MLP neurons of a small language model. Each row is named by its layer, matrix (gate and up: input weights; down: output weights) and neuron, and shows model dimensions 192-287. Each number is 128 + 24 x the weight over its row's rms, rounded and kept within 0 to 255. Numbers have three digits each. A neuron's up and down rows have the sign that makes its largest values positive.
Before each neuron's rows, "fires in" lists the words (lower case) most often at its 100 highest values on Wikipedia text that the model never trained on.

fires in: "to", "miss", "for"
L2.gate1205:128089099148145095143137159119154147114152088134170105144140112158120119088099107144138125144094181092132104074113143100129132154159122133126161138074114162115159113131113160145143155173157126054102163126168131113193122135113125116133122146112132071131124158180126134146108153127112130105
L2.up1205:141138112134101134147143133085128141134121152126114077130155107112106115139064115147135118136109146159158145146117109123117112160125130153124084115110143142093114113162137142130115125128144177149130142145127138132146091107146143143156157131149147122140166168136161127194152149137128099116
L2.down1205:131137144095116153107128137128143148105117195103186165122104118147146151103100163096098149104155113121096138105131124083120082097113156104091116093118155122154154104151158113113110132124106122080157124133132119118115127094113126115100157137166098125091092121117135137112118124165134110166

fires in: "a", "german", "any", "making", "various", "name"
L2.gate1248:134107082100106126126173118144144157122134086139159115117159106127095166136128162105140095120122158140108174143132136113134165122149155102112158144130134161134123080152104133114080106136152099105118159152127170172111135165129094140145149149125163110182147173081103144147138112161112148122
L2.up1248:116171128138138133160144178166128141154142159146087112149133158141084152075117101085161159118137132147105118094158105156119066110116117133140132125106116119128129115102136159165127123141121157124133136117141126156156098131121148133115127133154120168104081147140123123087141116136097134128
L2.down1248:154116096122136123068153118175118125123118102132106215145159123143084124153090150120102122167134125100089155108123124113118142113114136144098116104125145148141129174110106146109108109131129136102141117151110144131099131132127109139145120097095154136210128133110143092076094123104149116116

fires in: "to", "free", "for", "y"
L2.gate806:108139124129118136124139150122158118119148100146149132104119145150135128102107112154168154143151142144170108132124082126118125120121091116114141152121106160080148142127122116131122183090119080087123178121158150099122114127131157123112178142129132083110120118124120135132102136104137095172
L2.up806:128167173104120133148140139106082091145161147122085087124114126096168139114150141104100132077112152166125112129156118115121122163144121133130133154102158109140164131156150121094167102151131151136147117104123136130118118124106132109119115092139145134138122123128104122161133127130098107159
L2.down806:106154091149116162157119118117172100086149183110150170131115102067094093085074135135128174126111133110129109137107137118117130106159159179137155132150064178088147087113128113123121108089141146117103167105178160135155158104107099115136163115110184113103117146151132156143096115121121122136

fires in: "some", "there", "most"
L2.gate975:098111100139131139110147148163142087112093149161134084125114148163146118134159128128151143134091153188109115119120157117131113111177145166117147136155127137088134106110154135132117122080097091085110146122113139169155129114103148098109124170130153101164166153130115111149118124112130142126
L2.up975:130184132106142162130112121158155120143123085155099139115133144162110095141104164131130121142112093146093157129138115147150138126141134147148157134123109105101152124161129138093176153140121113095089145089157147144107134106109169082171121100082144060172105159121140146102173134069125160124
L2.down975:126110146163095129129129132101120114113148125097180113109106086105117113147109118144132157126150137131141113133143174160108096116106125121109120143129121106131150126082122109146119092149112077128123115159127155124147140170153114194097166156163103154040127128127136140106146076169126095161

fires in: "when", "while", "as", "after", "although", "whilst"
L3.gate941:095121105124106148058140140104097131105122135126140160197099117110138064095153134127135111086166160130097160106137136098127160099159130138115134138149102107172126144102144180138154120143142154079131174167056150128097088120126101152124126095161121174161118127136132142133118113112110138129
L3.up941:155142172131106128146170074099181125144092109177145123111134131113156143179177151153131122140117084143091131125140117145139147155151160116156152157085177151143168071115106132118131121132120129131145079121128109139134160130167123129160094100135111064114106156163126118154122138138097135143
L3.down941:126125121133144135122070121097123128146112142148150132136111104118154105158125112131150107090101113111170135169120152116163152131099124162103138111117149113126133083126144155121129162084110104108133105154114113101142090139129104131136151116126109109093136152158147133164094088171133078117

fires in: "took", "came", "did", "entered", "take"
L3.gate1144:152194089174115158089101111119112150170165119096100159127109085150096101091129143116126122091151130146132112113133143153138148122195106174162111131135189110184123128122117109123124123115159141098103169185165130143134082131077108153101145146175141165144111124120116113127090156123124099133
L3.up1144:150159132127129086097099104078104154162115125125153132154172108145167155120149146108098146129114111132113086145092106117136114120113104128133152090141095185112122118128135107116116116113102071131089111088114122107107096089066145137132118132117116110104132088099102128132095109113105132121
L3.down1144:102151163124124145153123135157142133081141143164136104163133081156147098084133109121125146131154122118141147164119133114147128112148201109129093152117168088148093118111118165133161116160135167134159107133132108110173110130134110153122104105163115098151097131178122123135169091125069129144

fires in: "to", "a", "took", "did"
L5.gate426:137149093103092092130115127068113106096160155131134119157114156132149094104151127075138136103080113140072107104111086105140119114116138109121125115138131098167140112108126124105103111131144109105149102152193148084129134178094149145113109115156118094112114124083105133103084118124106146108
L5.up426:115099106106166154127092113160146136147114168084128117118111141164121098076118136121118131141128128138114124112113096190119104126132131104113119131120126147123168141150133132113121134113126099091116109088129160122102113152118172150066150100140160144090131120154076120110158142114068154158
L5.down426:160143179104125122121142112105137129116133121141144120164125108145103104144129127130110150120147146159100117105170113149106166161172125113147146115120168135096126132094152146152152147136179083133108098123125107095112122116126142120108135122125153111115169150163115152061156133115129125137

fires in: "also", "as"
L5.gate886:162103176161159073118095125101114100125107140150118176118095114141074090110158142121149113142142138138092111145144165094121135111123147148103151120138156142127155153160135114103094118168078175089115102164156131105120135135180102154154143110129118139151127167107137148144133176110154131099
L5.up886:117096115096118088136118139108134153153191149129171126127162089090106137118084126182090135154124133167113149072161054139154102146066153140144138114093126106092151128136132147130082113102154114178158131116119147125122147091138106151156177136133107145142169127121156124099076115181107165110
L5.down886:152124118179143129119122117104113107140125109095142108162185116085104138148130122079139150116097179123131173161125112186172154174135140094118133160151114159131122154117124118140144118095170183075143163103134134154113091120073121131140123123113141147153139108150119135144142131107111157170

fires in: "more", "most", "some", "other"
L2.gate452:116100091124091139110142090151131146099113166142136128105151134127115109145103157147113095120115122129173137127183165142121110131148205112137139132153127162115167147125109183125086086146094117120164114129139131128112075109137118148140151141133130102119159130153101137110090143106132163133
L2.up452:112113118157122116137151116205115133078133124143164131129135101116125128111111174128096131111124142144127173088163096155160146144091152168155089125121097143124172119123146155095141116179095105125137136081132133127129127134127171162144136121150123115106170156132126109147119168142055147125
L2.down452:102147143103139106155118134146124119121157127115126109114134109121101134151118119157120124130150145135145153120140122128186106134124122113159149144135102123145170127097102150135165147108107126073073152167111123141149163126110108120136129138154096104123138124134119143114116117131134118128

fires in: "based", "main", "or", "out", "called"
L2.gate134:136120165118179107155156121137149148162146108137128137123120126167198112142136135108110132139116151142110090137133125127153153103171139125111126104089149106125090138107121149172135058138090152174138093150128095128135177104152112069125137146149146116173135145115093112110149120101144161119
L2.up134:116138112127119135183147086144105179114087102074153088110123107137095134139117115086157126142146120119106141154130096119106129120122145128139131142088084097139125066111144095128107094138106160121136135132105081129107151152163118090117144104133114165121110112134117148152102148150083138152
L2.down134:135108157146127116174113092125124136124110127103141145129118130096126132131189107113166161145156158161088124162148099147147119148135143126147120116098134099120177105125112161131117112159115110087107094141131127066137099164142125108101165139119144152118106184122139098155146107099198063153

fires in: "4", "mcelroy", "east", "5", "elaps"
L2.gate1246:156118128136110132109141142126174112115081125167142144104137117142099116132108126112123110093138150090159103100097091150146133146154152123110138085120136125131135162110155118121098117111174146152119108127137187181114150107091141154163121106132071121108131128140129102126133142096144110121
L2.up1246:140114174071134141135139156120147091132100154153130135125141132154136150082115216147119120087109084104170105078164122136153152155180120121128130109126133147139164141128149120082127116142140093126095150121142172150128130098119168091138141125108154158171115159132136121123119121107133126133
L2.down1246:106116151108130154151122116117140146115188130113125111135130102142137167110147113104138103182096125140144146128120132139125104099095161114095124134139115162132126109104131126089105099162110085077120114095152101134138156099114143169112176130122137111093117112152098149150102124108087100154

fires in: "university", "wwe", "espn", "nintendo"
L2.gate727:118121096143116130112102102173090096111144090090146099114144105090123089122122178105097118110071137108093191128157139143140149111131158147078164141171100177143128123107105161118142151134108155162108122136167110167127142158113124150090136180167122146064147121152104113110167128118112151116
L2.up727:136136107155107112157127140150136089121152160160147152133101119139132153131102092106152127121153156152136072099103099104125107116148144143182085142138137107136166091098161097134182096115120138122195098135134140155126136096148144111101108121094113126135131137114120121173157116155127115144
L2.down727:102138114146136138098122084155148164125125142101143076110133126090124113120122144126086106113110148099146141160124152096121137115138114110097138158099153182162153163134140117083119116102117059129108118138130098164097127133150126109119121128149153137128098116127138117163155157136131095091

fires in: "united", "september", "march", "north"
L3.gate456:144183116186128124142125125104126129112146186139145158116149140135166135101092181149150141136125125140124102097172136136128117128117129126114097130145144088167131106126138108155130135149189124143110143155069169155108124115137097145107190165095118097088151099131158165114135140133172108154
L3.up456:111148101117089143113107194107148145101152104114148109160165125134130134098148093096094105130118127109073117102138140137133106163195060099099113094131144131079108121086125142129158098126119120150151134132115135118096106153120131124114093151169107117129133133130113115133114144155144121087
L3.down456:164095095134113133132141151127126101111093182174153156078168134156121133136116151186156127163102165143134125105129124140081163118105134096114091123155099134133129128148126107115087151158139150171085137141129147154117153156164097135145131136131152123146175134129159159143148143145121093159

fires in: "also", "season", "said", "spent"
L2.gate1050:118092114126144129111141135143117119158135099166120098118150142153140125110128137145115119151134199106101141122145119132153133164124111164145161106140116119116137083140106120139131098158095124121098066160128077141112128149103142122106132158129106143137121159142103128118147159095156108109
L2.up1050:126102102140147144100132163179157099131160145139148081124130153122090126124132125143133114090122104130145049112133133142108114151123132113142136116160103128129162159103087112138083129150090092139106146137116129108173111141166130116140131108130147138111135123144136119091089120154178128150
L2.down1050:137181085124131119114102074125107129110146097087149117125127092125134183129145131152137139122123124091084149147128143177175117098121158138158147160107148139134128143156144127140178131112174158152115159100127139125144110152093118153141136119119097115123133118127136114153146111103129102104

fires in: "party", "city", "united"
L2.gate190:151100125135084113115135122122118098140129166132124185131146105157144124175115126096140166107139082145134171054170121165166111138121130147117053118170118124129147093154132084128108121137162150082167124132135139127068150121120118137181105100132144130174152101075092133136141149121128112121
L2.up190:100103121084110128143139151087150155151122114145090112119129126110169129122127111129109163121110128143119123088150109161086133158104117112095107158147115161083115093092133139115110177164093080112135136117129151098131154131112105134120153167105111100061128105144149158173157067115150114076
L2.down190:182110124158088136117158123139143093147133133172177130152137110103111153140140113120147124154101105169155144133105137104144203131143157080158085143083107126142141139110117098128095104096156144127095125096141126132146161137133132130121136121109099156142128133124143124158119148106127127089

fires in: "while", "so", "when", "where", "whilst", "except"
L2.gate707:136114141095141129118131140138093163115131152145120151114104103148084076121123064142072138136143141082094138094117078170144130108123151110108117109138108116120124128074109165111162116135149150113106124123168099127129147177188116118145131110110116157141095148133117122136122172136096094129
L2.up707:121132116134128128182121112135173121080134115139114166137131137132194161143120120070174127100126130125110134135127128137128162142122136130108128135118156128158133150111117164132109103161099152116089137123178117105082150113118151176103177117139160131119096098165135066144118148064117100088
L2.down707:079143124122099139130098087119114146115107130131140143132153142136128137150126156120109118164147104144148145116174134131116144132081090129149130130085114137135105102127144128140123141153134082121152133136112104152139095142116158129146129126183110110112098124120160166106104093163122153146

fires in: "to", "after", "before", "order", "when"
L3.gate179:162126096138131120096089142127110145100100150099159182168095130173093167121103119122130112121103159115161117136107138152126142109132117148098132137084125099156125123163149168133125143128111088180161117093113089153132153098122104118160140139158131100140135100138145134118123130140082121110
L3.up179:096091097131125133098102135106143128103128125120134128129152108114128172104161119161149072137113161123141118117135095138106105141173089129131191154092115122154140150137119148124078122176103131098145138148091097110157165109124146141064182130167117091143106161037114148126117115134106118158
L3.down179:055122105152131107157081142127191105097132132132143128081147140081147119147150162128134145118155120129141124169131144135112186097144104118145168165106176107141122112138103123141119138170105155112157112151123113132144137135155138125105086135152132096179114160118146156151103114115118171097

fires in: "for", "after", "post"
L5.gate1125:111155108117074150144136167117130137152134129144122120125134093129098094098131128156162105150123137139131121128126111092170117095095139159130137106115130144097105121111105104149124111183141143155124129121102120119135176097138120101120155164143113096136127119124107090146116125124135158097
L5.up1125:104134169186122146094109151171121114119161139074127129168119110154128136082157142134085109142152127132146096167116154166133091186105121144119144076131115135118170155138137158131115158114126132095162129158123157150097125153120103119179126123130134152080151130113113144151153167127157116158
L5.down1125:106137123135100115097162156087155130118152094097135139172110117085147124139151141144148106124156097124137159127120115109163137171131116130115116102149119111170117082092150142069104123130073155132169174130103133171173092097136110120125112141149080149158143148133137132165158098146150123109

fires in: "after", "following", "despite"
L2.gate289:089166123085149086145083102138135121116142133133133103111160088090150149117106135114109166126112120118143136085112125173109162131121162159151140132135146129113128137127125107078107112124126109108134127117107131155128166078129125125095166094132098093107125108145074129119154053146110155085
L2.up289:108115172106122122145126114145172097076133137127129126112142097110099106098136104097165110156119143168152103062159071144151167137087138138122143077132163130122127169136139115131093121105158096083180070144113102152187130103118142147127149117110114117109120156108099130146105099095108135113
L2.down289:154145092156126087099135116151137185103150143121120146130169116140124090122122158122150115126090124126161109118085102136118151137132159123132172152151106129141117098095107134091107120145100138113138129147131107128168125133107142089172136137135096102154121157123126132120116120106122228087